MLP neurons of a small language model. Each row is named by its layer, matrix (gate and up: input weights) and neuron, and shows model dimensions 0-191. Each number is 500 + 40 x the weight over its row's rms, rounded and kept within 0 to 999. Numbers have three digits each. A neuron's up and down rows have the sign that makes its largest values positive.
A block is one neuron, or neurons of one layer that tend to fire together. Before each block is what it responds to, as a language model described it from the Wikipedia text at the highest values.

Description: Plural nouns and quantifiers. Plural noun endings and whole plural nouns such as albums, cars, apartments, records, plus quantity words like many, several, those, five, three.
L10.gate149:496477512495534512575436523558413555520565494490465459477540509498444498512506473444538492518560495497529441445487509424468543505433495526502469491549548552597518450540477420490489488562533471471545464578472502519480479549525567569497451477552549501506529518549477497538500558494523474436522488529452531524449518488502526437510531527462539492485494547519569516470449585503490570494551520494501552543486460475500448588527480528452463493479586432473536471484571517470548532507483482517423477475503556489532413454497458475548436466544451538531466476481479516459437455460505408441
L10.up149:493521558529559490506398477454445515470539409510422538475520499495453484504503504488542472492549501492552488432500509523448537527455431467495458465511498512516470411541490410524538474471534535471471510526478431522477485522510529546500520506552481543458482505527551513517525549569478446372487501492506503571447516486554481449562538514484571468471535482460565500487473537508494588499522488510470560520479458480496417595521527466493481500530573466561536452490632491465542493595463444488474490469521567489515476476461460482516429446491491471540513546535471542440465497490490468527

Description: Linking word inside names. Mostly " of" or " de" joining parts of a multiword name or phrase (United States of America, Gulf of San Blas, Antonio de), plus mid-word pieces of proper names (Hawthorne, Winterthur).
L10.gate136:519532552548499461466432503427549531505511511498517502497458443505443463448519482554524425509496507495478508476466487539496497471492529466476536530497501514486491498451501437475547472516556507565425527499517479471504521579494499514447504454458634450448552447505405525435511542447505453562464545564431460439448540541507458538500412404514436533533552492462492504466507484537499433553462480481510475505493540516512493471493551492510491458526546504533542349453559494425556449487517463460560468523550497499492526436494507514485459466510438505468522517513476484454526504515517436432
L10.up136:469575539543512497499566516531483550568511562538541530549474580476462479489566508473501534517436503529464546549527443558453487435511497494597487557460511527514505530412511577496471551445511500485480467590505606566518543518468555463510450463476506569527422497536404542486412476471481398554577531553511476484492483556471503507495539541440542475446466539521518488540504483453545510540520429517452496510505509460495500542494493503438528491505531500441456532536476530473502451547504476519533499507479455504550511492481536496512498484534465508495552457413505475452559525546518519418

Description: Linking preposition "of". Mostly "of" (sometimes French "de") joining two nouns in set phrases or infobox labels, such as Place of birth, Rest of World, Val de Loire; occasionally table pipes.
L9.gate21:536509475516481493533393459529513440403498505438506484437474494566536450525595509515528492519454530457529457592486483477438510434518463473464424484499471572507495456489490477517584509582488464547475590504506544477493491507574496459464514497537539455467491508399558466410483547472515495574484554450545491492486451487484529514516567493460462438530486457540457491521461516478457480496547501479483489492530475444482477489525468542582542529503474541524468419444499478539513494473441533512456529432486516460565486442552440512556481486478465453520445492526543437500512447528483434462
L9.up21:537537502502489438520549553572531551554452486481504497500499457511463549535549454536480473452575536436455599516447446511471525529479568458523547487483465497529554382471501458543531516535434536523514515482538498503484562472515551588477489482568513501477551456490490450548458440532477494480519522508464467427537487569533530527465496509582511484503457492527474504423452482552476494447502541430497526528449586476519520481530505542435474465522496486511491458532475529438508446443528473508442531502425528540502519461420515420505488478551496443475450497556518610499545499537456452490
L9.gate50:482450487512450539539462466542485520548468476571477468443478483516474472500508466527539445537554575447449520525481456465482441430554455487542513543413566511478464419505503472425526487593482495544432469520502489467536555468484555475477529517516494569445502503506553490471537536410516492512483519486529487528472501535506476429503580561488580486403542475547493517460505463459572484526410467478504499448538473464493536523592472496575465478498564517507468507467579505537471504487502543515507475466532395438508528510455468501540538431498413501462510476547491534521478517564528475524
L9.up50:548449459518419484540503470522557474501459478514544552512477524560505497571528562523501505507536554511442489513540477513426452482499482531503464495456512569505470393453559504483593471497472554519487527522490477510571526508519481517467466492468517615514574542498493444479522497492529598531448492469451563502425454545492512477506493509493485565435488438594482525486506477458560461516490548445623512456545450560521571527542432526514497531518435528467474509553526552513468480564525543491483498476498519460437564542480501542498478518434470542474533534532532506560472448540500469501
L9.gate145:498582536533506600528446541525556555501541523554487483538398497395554522439551531541498392483506494501564477508520487541433501461465560547455524521494574510495521472461439489487463569507516502499470496460522486462510527530521501445443473500534542502519502538501464484520555491557537487517480491553552515517473488526524392513484529487551525585478407512529529481431500553536516491513554482522456568523502477503497446524474462505499500512520463558484459484426553529526521448542522521427433492464515546449488474417511475466562452479418465475537496586540470467462504499477532454532
L9.up145:493465540583533499479535533496561479519558518471477425534528522473551541502488468517469529533490519427425516451470505528491437576540497495493513526448491553460534544469527538475523519388526461527473522423565474478539551447487503567452471553483517468537508478569476549467553515461521487504561488442506544544513559462585458574466524531521467502495433449609530505520551503481406529552513518433461501500592527500481488540468451479576533521505481505539461477584446513573511520549537487479495493512533519490454498512495517565527483402542523445463483518534515491504435465488510480549
L9.gate555:461473526539425508506492503480475584448465481475523477561532536516491454476439534469514477502533580514443473576462525462500507503446520524434474494541512514536437491490498479542576465522498470565457576546551504439497520490536481498468469516574453462487439470583526513485498542515470460456529472575504533459483488467550483564476482524525491464491534422544540467547503483467492466562506489462483499489496464444473528571484457506517550498505470515414513479485583480512555476512405561436450530524527424507513496448513510594559572472447435485411544521611511511488507503514505576491
L9.up555:505453475576589531456547499498494434503552528472559490493513450531505479515481522429525460551564492541532468520498505486473450471435439461550435547523542572463531472511493452526527548459518549495458565512535578436476545464510493460555553527601578518462505554482524403547498555529506525450500490499533545532468532482532469551468485461489482514502502520506563501452460488525549483548502466494448505426421499390470530510500494485526474481537604505427536511441525524518448487513553489434499518498485485550461478491488535509540501466474455479430504515470511576481552489501523525610

Description: Given-name endings. Final word-piece of a first name just before a surname, often Romance, e.g. Albert-o, Giancar-lo, Sergi-o, also name particles like di, de.
L12.gate101:466524426543454528596544501519527574456489438479410507426509490416502575492497501517479480498548485528445560461429485493525455471542517471537518490472418520522452557468568467495557486473462454481544502461529491451498495471476486409516497471494566446490473492472464467483484540436502570439469427447448491520485462495548515509453492482482488486501526514523537513542499510461486437496485536390503466561488533518487485506487499515508458456529464490462535491459543465502460415439460407380553448488507519454454449519492424524464477527490476506540468493494506493566421502473545505432
L12.up101:452486477505470452485436564501526550475509472510554525515528512429460500510501493534467495457475541407508579505508525425515418575510482473583462570550492532529513437453464538514556465484520447530473485465487459460515469500507532420524436513433461507470443517517554490489486442470441481500489515475515426487495459461588484528545506454590472561541440504488576478392496454517483503533478509478535558494491482469493529552550552553480496461528515548413475478435499519472517476532489543480533487500498505516465452545534531401500531508524437535439491584505493524570585504489509446505
L12.gate438:536479509587471547507526541522484435451526388507526514522578520466481519516523546491447470515533471487421444484383509474471490502540466575471475452563473534464492493548473475488514468431474467455471522460480445451483473497473496449477483432592543539461451433486484548501471534471408585524454448498485578569439479484532477507468458552495436498490497486482553440504513507490502480527452473505493532543444494441515490519482549574490482499493508473462517473496606385532508412502479455496468466460550538486557470505474481504468484529496489476482521434453461482510438515495560512512
L12.up438:479499494537474532450570524462494533478558460540481560499520513458471472486502530520453459428484497480439468546456517452470428435477493543482544457513486475573456510457467566499501430402518505446483528452512498439488486496489419455470421507535537521514446531536541492535507531523487590515499450440500501516414479451563508486455443546489473413465494560553523487533425439500499492445460485476519523462513494424550473559498528543451487508473484513495553559462512477511513420531493508429474492520590531508554532526507475502474415483431482520521436479550470497487484616519525473443
L12.gate635:493466507542425503526411459497505563445578437465440424468549491425452523529496487492487562494573458560475450474476555496496492450518546468524488512530520492425525481541454503432478467570458446504469441496500502509482451541480533513465467486521475513458487502488579560473481544529466454479426443495532443526476465487545486464582578473526552482489546460522580518499522500537553540555472471490499545526512478479404528535503532421535523485448536549491534449526509512609462516510453503528502502399484460427473499536476483556522474531534496493470521513513438475597493482522531454510
L12.up635:543503511510453503533391456478513541582467462445506482504472491520452500542540561488465477508518480574496487533455603491464553513507501526483458510535496450451587543491467532534487536574489403567536483500507513516505416463482495463501534573509482468431507539541535436580497557525486452527454467434486498554469459482494517562518444464500434455562500539555493501521518475485477410423479477539492412508540497505501430527440494508504490512509543524526539477518500488515495494534475540471533532463494516496521502507529557496520434429465457413446533501501507501483462598420481501398
L12.gate695:553448555471477539525516491490503435462540474419467531561514503415483522494433577490475509488444549535510453539476529460506517463526588490439452553520535537499518486453513460520504478496504385504529488458438473518468464539523496489441490537546600447492483469504621434442525561478521543421486487470494454553453532539539494561494531516524535469501531545500525456483483465499509454526460515478483446460447503504477505580592512443599449441510521520478554435490491459542480462487465456428470489451506480495581471516468523509479502504516491450492535493458516475552569527496555459509
L12.up695:479451511462500522441454476489442507475506478477408555472520511537506418464564567558496486457484508546453519594426541498537439392549548538541501537517473588528463428490514505471533434547493479508515482553505449540496507493491492509534501504546552504464541493539576546503457533515490459485416511508471413521502537494555488464442458543505382480498521455503506509508493471471509486549509468506478480479443469486537431553544544499560519527586441493443501486566517492505414488530469441514560462502467444521457545491519560485489465419453459469465499447428475475516530527514471495500

Description: Pre-verb infinitive/negation slot. Fires on words that come just before a bare verb, mainly infinitive to (decides to, unable to), not after auxiliaries (did not), and modals (would, must).
L12.gate104:532406453422489438546463460525597485463501485496514437446503497437441505527569558483512486440511490493423508486469545465543512431458469533504503497441503454449513395418491522487452508531496496514534507497502478575540478457505510500503555487446479531535549435556513530475513551470498480506515517508459499527532453534504564568538484481501534472517527479483546536473508530408458496539469468511518538533516471449525554554536450503512508525420473615520535492497514534532476425472492594504440473454404488467487475543477498497486551574531566406442559528492492508503503500464478494457
L12.up104:525552568498459501517435486490435496534453474456499552495449512510532529524514453522491538518505468472502480521436497474441399536491534562538474556586471558502474541570477481527521525517530432598435448500517535412420469422448542506491547460477478440517489489550492449551502531557499526519519412504491571442480504488470434535470503492485450495500541437489534455526397458521500484463463545568572455465464498523473477525465452528503474515558487534531518436492476527533497506473467480502573455523556598546527506510522430458468497500496460476512503510449530482557499456425491473452
L12.gate300:501499533539505451552534486480536531523496461492461523478371508435529448526509441527477512424521535526489504457448461555478475492536521526519541509471513457505560472496555509499599530486511508478512510523471569536504531493493473521447541473504445442447488536523514505476488532511526466549514522558486548608544439505473540514525513482456473494527484513552468578585479455556579509545496522522582548517441476526479487568477528562482479430499467578483449459491438513575523471480453497474584468458442464482463513547528514524479531476506533514553426464540481433451420473457470429423
L12.up300:506480509464455399462490539535484518509536549524474415482458472555578545537473571519471450378416503562512522531539499518579559547490508550489494537471544534446479535481600494522454469522577450504560483542592465482500520427438513534551522497450511528506484514502488499497555467485404490525513475522497495550537490464455438496527516428531538437475535502508506427436554482536470447483522535498558449479515541516509492504455517465548468516485525435493429429500474475449562543461526509517518462439459462501519484485534505492485464522492425475514401509468511527494549487475487527535
L12.gate584:472543523493485580555487529402469463572525482484524461498524451514431536541489465605544491533511543436519526543442484520433518475511569502519552514550503477505459506491532459517483517455537436533507494434542429426467471548524551555491449539496472456542441493536468510470508507511459554408408478586430412446505493528514461518410525509471512491519437533516501497479487520541541467519514426461514539468465508523461540457475457517503505482477517563490472472388442462503514404493540451439498510473531516568541432493539516501498500508526503481542482436435493524489478479481479487537
L12.up584:443504424529469530524512508513416462523464434516520541478528498528555536538450520543518465520504460524487563561475450451513590459551478535452479486486489511464497435566481471500519563530533535563504526489516445452500560487502451506430524548482576503485476522462427523476490479503531512502492406515504503424433535435470483522456536519537445525487499497531554489453514467584461578466563474551438509501476560521587487540525487548447497524457488506489470540433462533487490428538489503529513520522453470605542545420580483504527463475514542442511454525530481484474432458429511554515
L12.gate737:517530502450453484502503551427455579554474455506536501464546471557534550510516500449503513496451522410475524526451520497489514572532454487514447501506451528459543501498493485556494499512564449466498494497561487603516551512494487541547440464478511485462532483529559486449466578522525406432527570558492487450538495534506516548533497433476465540502483474488513528490574484491526505498498423379525566537497516544469552458498479499518514482415431455521547436465557567532570517555432530458498496453449466559490578503589528550479455508505518544472486532500507507553550476498535505542
L12.up737:502463506469436524519488494471545531507529450488539562423551537533453499478553522550553559533488520564539499528480526408510619551477494518574494517545530485542482546482511469573518512520488496591510499571455510546505521406461502510571512488511510508456420442505532446537563576535555497428465460537502569497478489548490487445528506445514504520487465489501596514496486516491472453454526517538555489427474518477561507530442505537433575499519446530499442519530497512445476490493452425542555569516468507492496520487497443522456509487453501537524447523450514515450557531436578529482

Description: Infinitive "to" marker. The infinitive "to" after verbs, adjectives or "the first X", as in began to, keen to, first athlete to; also table pipes and stray word-pieces.
L9.gate144:489546481565518552504473536468560535500531491606508484461507504463568493623511472508470510472476558512499464492496567572529547545526520555424581501551469506507542544530531484481524444529531457538467499558499518494515456475507478551513483497488510440503508479611513502447533523583454457480472535452499573445495488566498481547513479472467521508510454510557496444531424517526541473534536546533473531459463481459456496475525471523551554486432516532405519504505472545518543417551504543378522502490517558505463548511481487490549606539506529449460495447469437521507530534525467495478
L9.up144:572522473467491430533450593474515537493433578558514484506496473563511496457532452506488552554470482437531447452469592542462500593563492508482534501565489529546516488438493499526480482492473464481501451524503504516487440542548491492537470497476507504532515502514511517489502484499488493519507576495514520470531475500500493407515506483524523451439463491562541483468408518509494499481555540553514463450471590543480462459541515516397466519478497493472489558479426564539492474524481507502483607468458555474511528506474471452496524467502576379441417544505486482415502427488415504476
L9.gate397:482534505525463438578464461499445539501507478464555601479516537476455448500523466551569539484516563440503530540507468469501506466582496459556530423506507575445529519438484489549495532464529481558480464415509455506508521484522503453489484563511560430538494503500543459520547491522509577519467497439501568563482490446528434505465500424518548546467464461504468471510616489473518478540487505491517507499490547452486569584497555551458491549493546576474492478517496565495498471489476475557532497499521550486511518454524468460585568472533445458497551527501514533553543434460446524578
L9.up397:463601473445466502496498533547478471537450562612494450438469441582476412480462468504491497523474484510396503447445513453492498551548565520539479455547431504428484451431453508503469466494514482503527530507515475482442447417500533471483398460542470520531527512504472507505507474581464521561438482447478529439572485523499477535429480500518503499442464463483505543491585460513452483524530489570459525492527478481518503542575492484540545555502438470542461484487402469512556508450527480511520492494483445491487450432505546481464528492517485516530502513451491537468556494448554456510
L9.gate554:469504538540488569564466594505470518478541529460584471504489512516464534543502469477483484594470515533484504514483560607526519546551481516502483551526533567520526490484489483552467561567587458427493547486524529499488504416489475493481493528489457507452488516518459519457468567521480428453606459440457534489553471471483537531528461433476569467559517493479521545543501535441515483546520504523470475426488487535466570514512487490538503420542527512445523490451529443470559455481476533520546528506526487530511551558500487546547585482488448527473526576559468537491449495438522582548
L9.up554:479534530478484475527430486554475453503461495517521404489484571543479528549439488521556546539485565504549546422476465509425502507446561515542491444547519487516488519481455545516569444437539443552475488467545479528481461475497520553522496514511521453590508461501491384488547438495503475536488505535482452483495482539491447597458534515385491511581462415531538505463528511492495445485509480491529467520498583464549518497527459518497525534559483373462476445505466515499595503439506492498534526514535497458521463523467458493527505549561541448536444471522474470449458516468502492487
L9.gate621:419554531511483512537500508509538502515519474609489426552521521488590487527430448509471540455445571521498548565494489488359536506460625525437569506557508482472488500533473477534455405562533422503443525506498542472561518566537569544520513489518489490476442552518494496505411555444475461467472569555513466397529503527549465520491507501472488475496437531456515480485523454550490500507480469522498462526436515501511515552484513476503434512491513465452470464472500463536577447537453474518560502511497525522496499506482452500531488518482462461492482557440494474487476494478447442480
L9.up621:526510500513477475536484555469500535502502518546509502552442523502554517521569446547471481456420507457481595522476436465483549532519546572453520490512516444464507479498498554529468484566510506608467456508522549483547467528528506545522494541555519540498472524496494465561420513530570491481465543532444443439567532482532458524492491402444503511417496423564510479506521508546489492520520390538553476501513563550570464548490499554507492488522542487441411462463434516509475495460459566537542509523444505525537504544502477529474482518564504494510464498485600459434445490432499463465

Description: Quantities and word endings. Fires on spelled-out number words and their completing pieces (thous-and, fort-y, nine-teenth) and on tokens just before counts (of over, of 12). Also fires on past-participle endings mid-word (displa-ced, unregister-ed, underdevelope-d).
L9.gate111:491562519442565461556509492497487516472507515591515456472466516479524483504503580471512540433513573480522520489515445537538590495542481442466456421447565417467464426499584488511484529455430483462504554496496434469548448415533520463444486441487456448485503470475503523543562504497500507460490521495519505506414407521513535504499479474527486442526432540543556500589509497514456526454418478467529514521513507451478498548541513552524490518442524536542520471398523477527519493518487471550504480433449449443481499473506400440554525506509536534450468491487488516587494503523539512504
L9.up111:461453523518615428475494555465483461510534480552493494479474532484499517461513472522531590543459508564514476556511501586590547482486469541512489541530532506521463519579508514509482524539520485511461553465489551570516515549420508493505414523554391505527530489524516484468541580518512513500517541533448512471496495483472502591424549560504483512528479540415468439475496467473529533519565499517464532539449478465541488453482475526472551460542530541525585519485466500498504513543578475510572520444498475457434474464467529491409520449450515504502461486443505582494523541488561535575
L9.gate592:465561473518440526467463551503484434483545453480563394478474519447481518475440494523478481499479453530513539474513534517428466451456536524527517502516508489508478492583560431532493568505421509481460473419510534498521517560548477539462624538458457447499463433451517503537543549506539457476489459523482577542422487603496468514540474522503485472471482457553506550470477584496536517441462419531507501463534498461490468528491540498538417461509534438456498491563542505517473514527489522519491421494490533430529442450468525513500471475533472535535474409464519450443505490454492513448
L9.up592:498465524599528546517534515395479443512497496548525507466557534448508435483484484464480505492519497477500498515523467465443581498504401535644462501495484503517563428480525512516422510462525508503528513514493486503508483498494509486525498560476450576505451519491510514527479455572405512470552432485503519523455483498464492474465574548510594504484582536524478514536508493508581499533544476536541505597462425429473545500510538537462566420488512501585467508508471455548494496559550510471540485440498514455548560509541454494572494490574501556471464554535487481488499489494478511520
L9.gate595:502516509499517507511471489494471522569510500496547505565461510516578497486473440534552524460541562574456478414500567520443498480410472484532458520501518533500479453494484416459527444487463486471529546494528478477494526525528595523452480554548552430516472515490516557521510528509467397477461515546515488516502529528576418520507507521537584483438461511551536621502461471457501561459490424510485570593502480478478464543509553517511490521513538493515542486487533463579457462519492494510484471408476473461499521504434526490538485443498452461467410487477415528494532510529517417455
L9.up595:535440459529502511538520620520537490511542421570509629493551513505461506462559471472585509523528512527527507522547495524485512550432552482489449465493451499537489530496473492550490492495552514459492484552429486603516512482451604490470518493499563485547528559554577493537427512573463476453464533462540487458513551525464471533564570459522541510451492533505565475505450492489515482540531539498465484475546486504497489492582485478471499585512518468445505472476470539449483511444481489505506533535466564535498461457515514509516493477510537490556479441476477544452560417520404523436
L9.gate715:485579497525488492532484602499521496555508538504554514428464498427541531505488475524490525515561511466421493456572471492435590543481525504554525507483472495507512533523478494439499568535475408490527516440550474542521559556495472576480518423518483530477525531555574494438459543499491476530477502528539560477514524550469531571502536473550494557447472493480506445478425522455515457464367456500520432573515521469479429524490480530513471486507502502500425569480471487506509530430483568476532468460441439457510494490518482427506470420528508498503496483459508485513532445422495488433
L9.up715:532472523516491492470440475547489534576532452482536483494521506511547538443471502488518535473479494531532400445516488493462456550444516461494571538530521481464569509540474498501497501483524547489493475447496471475478406555534560522527542481513591478541547579469513461454535456550534482479434499500486470456549445555455462516424539629492494583518473523552527551456464472523564555508459514437507510477491461496522420474576530547441447407487489480450482519536603492573532498511552534517504450489443479472505528477505500528508593521530481541479565491468481542504518525524500455548

Description: Subject awaiting its verb. Tokens ending a subject or agent phrase where an action verb comes next, mostly to after forced, decided, chose, managed, plus subject nouns like NHRC, supporters, university.
L10.gate476:500453557615469511578499521427483498499449443528483482382496512471534570542567456460503566455508532484524440502465506539480482568479510515489477589491542520447493449492473504538469524581416460560505448534503491474558515547456524513472617463575478505560528479528505510514496564521483464492483484496515543485497499506493552461538520497474523518542455536418492521481477498533531531472508483468476524500510531578523494543518439572448433536538492529547543488503555466533578420488443514534441496454491561552483449490514433469478477527521437471518524534526513466488514438455463511436
L10.up476:466544406496465447486432505470505529494503458588515450493524503561552453553544505522478511468451489450472457595495536502519468494499474438449456523505484489502456544484458461510483425555544493524528555578564447560530522457530523509531501525441552551515495458466497523480509584515427469400478509499583564496502485522488533516496515552460469501538509473487473510398563469528481530475515545498550493539435456500522482520485520490472537472490559521455461507443448542511511409502443483509487566505573504475549459530446483549512433534539543481525504512560455510455514470406420558491

Description: Numbers in measurements. Numeric tokens, often the first digit piece, giving measured quantities before units in technical text, such as 12 ft, 17.7 knots, 150–2,483 m.
L12.gate59:528516571464461504486479460490501501506527462480530427474536552472535604471490431489488511486525469486463510592538461496448521488523592556466479491452544463480530471497486465495484489500498498472574405428526569443474431499548480547501538459588481452448593515481522464548481545553483486573531515542521479483489477547545520576474498531522545520457486489492478466493522515508495497504534495483552501486546385431463515493472510526517472470520523584492501379498512450484568466497468490481445548399522433533437502459511486435512520520543479453462473519445520519494529501534522515592
L12.up59:510526592589537498467568453466444483521498534522548430451575518543504448474536471530533526536440523481484479435471509519440465477435542524470472507572519505546456473414552475426571534476467522444474452490497527480525448503600523544451429487464490463527510519506501515541475480550526468566546408537559449490459499499560467446473536528494491514528516488464411506519428516507433554485505528520495561482483458517461451550489493486468443448576464515542488508433503473520512504549463545477480487483599490549511524508513451500486466508496534533426543520488491495488565531541538519585
L12.gate169:503509514521535456465422476485550528490501536455469471563524514499499489524480484499482552548575519500402440533533463504513509458464528524506480520483518474480465495528425442440497472465443503413511553532545490465497426507497505544445498496498538496402576548519534500456525545455504499530553461566505535509521512509418545491564472534476603443485416518553475600503522496474494514503505469480474438463488560458474528530531511573540459470395487495463495484530545462523509461547503399472525460441456459418529498555497501462514471490541510542459515523506510567564509549570581490498
L12.up169:471487496473496524465431484487539460570460421412464536481530477542490501469509454418543460561448488520434506464512495531594475519494503535466603430470498412468501470473480511474533464525513484448462494482488391590463456465468447498512487438479481412490467544555565573475460508527543475529564485485512525469474591534464456502549516515479548477474453526504497539585497439530568515509501505533473521498529485490545488436540464491447503478467500499528487521462490476495499435498518485536462502486550437450479536578559548545499443496557494557500523511536464465430465537552459529545
L12.gate252:463533521496458455489451506521479538456494431477545492494541568502485569483448424463522565530488529531457513519500502419530479477528559581465527559521488461467524461558432493466522539460453481506517515426473489503481530486495518533469551463428493473441531490472515476477474559479493441474520444466584477503500486567470502493511522487491522462568515506482563461531550428518475539496483459488500481544542403472475474523498409587507496544460515480557520445445511430633486444483451482495556506484509440472505484415537493422504502531548494498414577511540497545441511547514449480459
L12.up252:436515511458579450462465490459495477523525464539516487559492467424524565449461507568543516469520524501504537496573423463485547519414559502507440535501525533508491498552511431534476495466489445508512486461463548489486486436556528523488496483475459573487485499513540446551546555476497512487482392583491522522509509518490511479444542535535498485553550521471408507488464429500521506482472547536498461543470521410461488542473405503517492374451580516512456468511482472540428522503473497470539556523551491478463538466570468460528463476490413465537468494499506454446579544546496526524
L12.gate347:552463471515428481518430532500486555440503439482506516575557483474519514524493519443510549525508558437443523473487493507464538540444503582430435442451503463546517460507495471556504535517526467484420490525501456491561510474554491435528450390499536487471479485519527503499573534545540466501500489546497503495489508543477441499529524445528501494410456461483500438498464501550527473524493475481493455529530418436505562527521490530528447481374494426566506464438566495471459473477520466508475547514444397507526524471544446439550486511497449467519480520514529457529467561567571515520
L12.up347:455488543470491548461481478519538521534495498515502460561570531424482512445478477490494507488490517440454419510511523408518492518507476563536521545516540476521431467454498464521547491476459485437472563527529500542559442531525488529531556494536575485407511511460557567538531554536450437544551421437508446421489526489480557520548433465534525541503488494596486476496480488488423466499542462560520518495474518501506574510541488478467480568517515493523544557533511492478462391478562472554520495541583517467513521461441526479461530527558473464473492527416498529543513408521547520474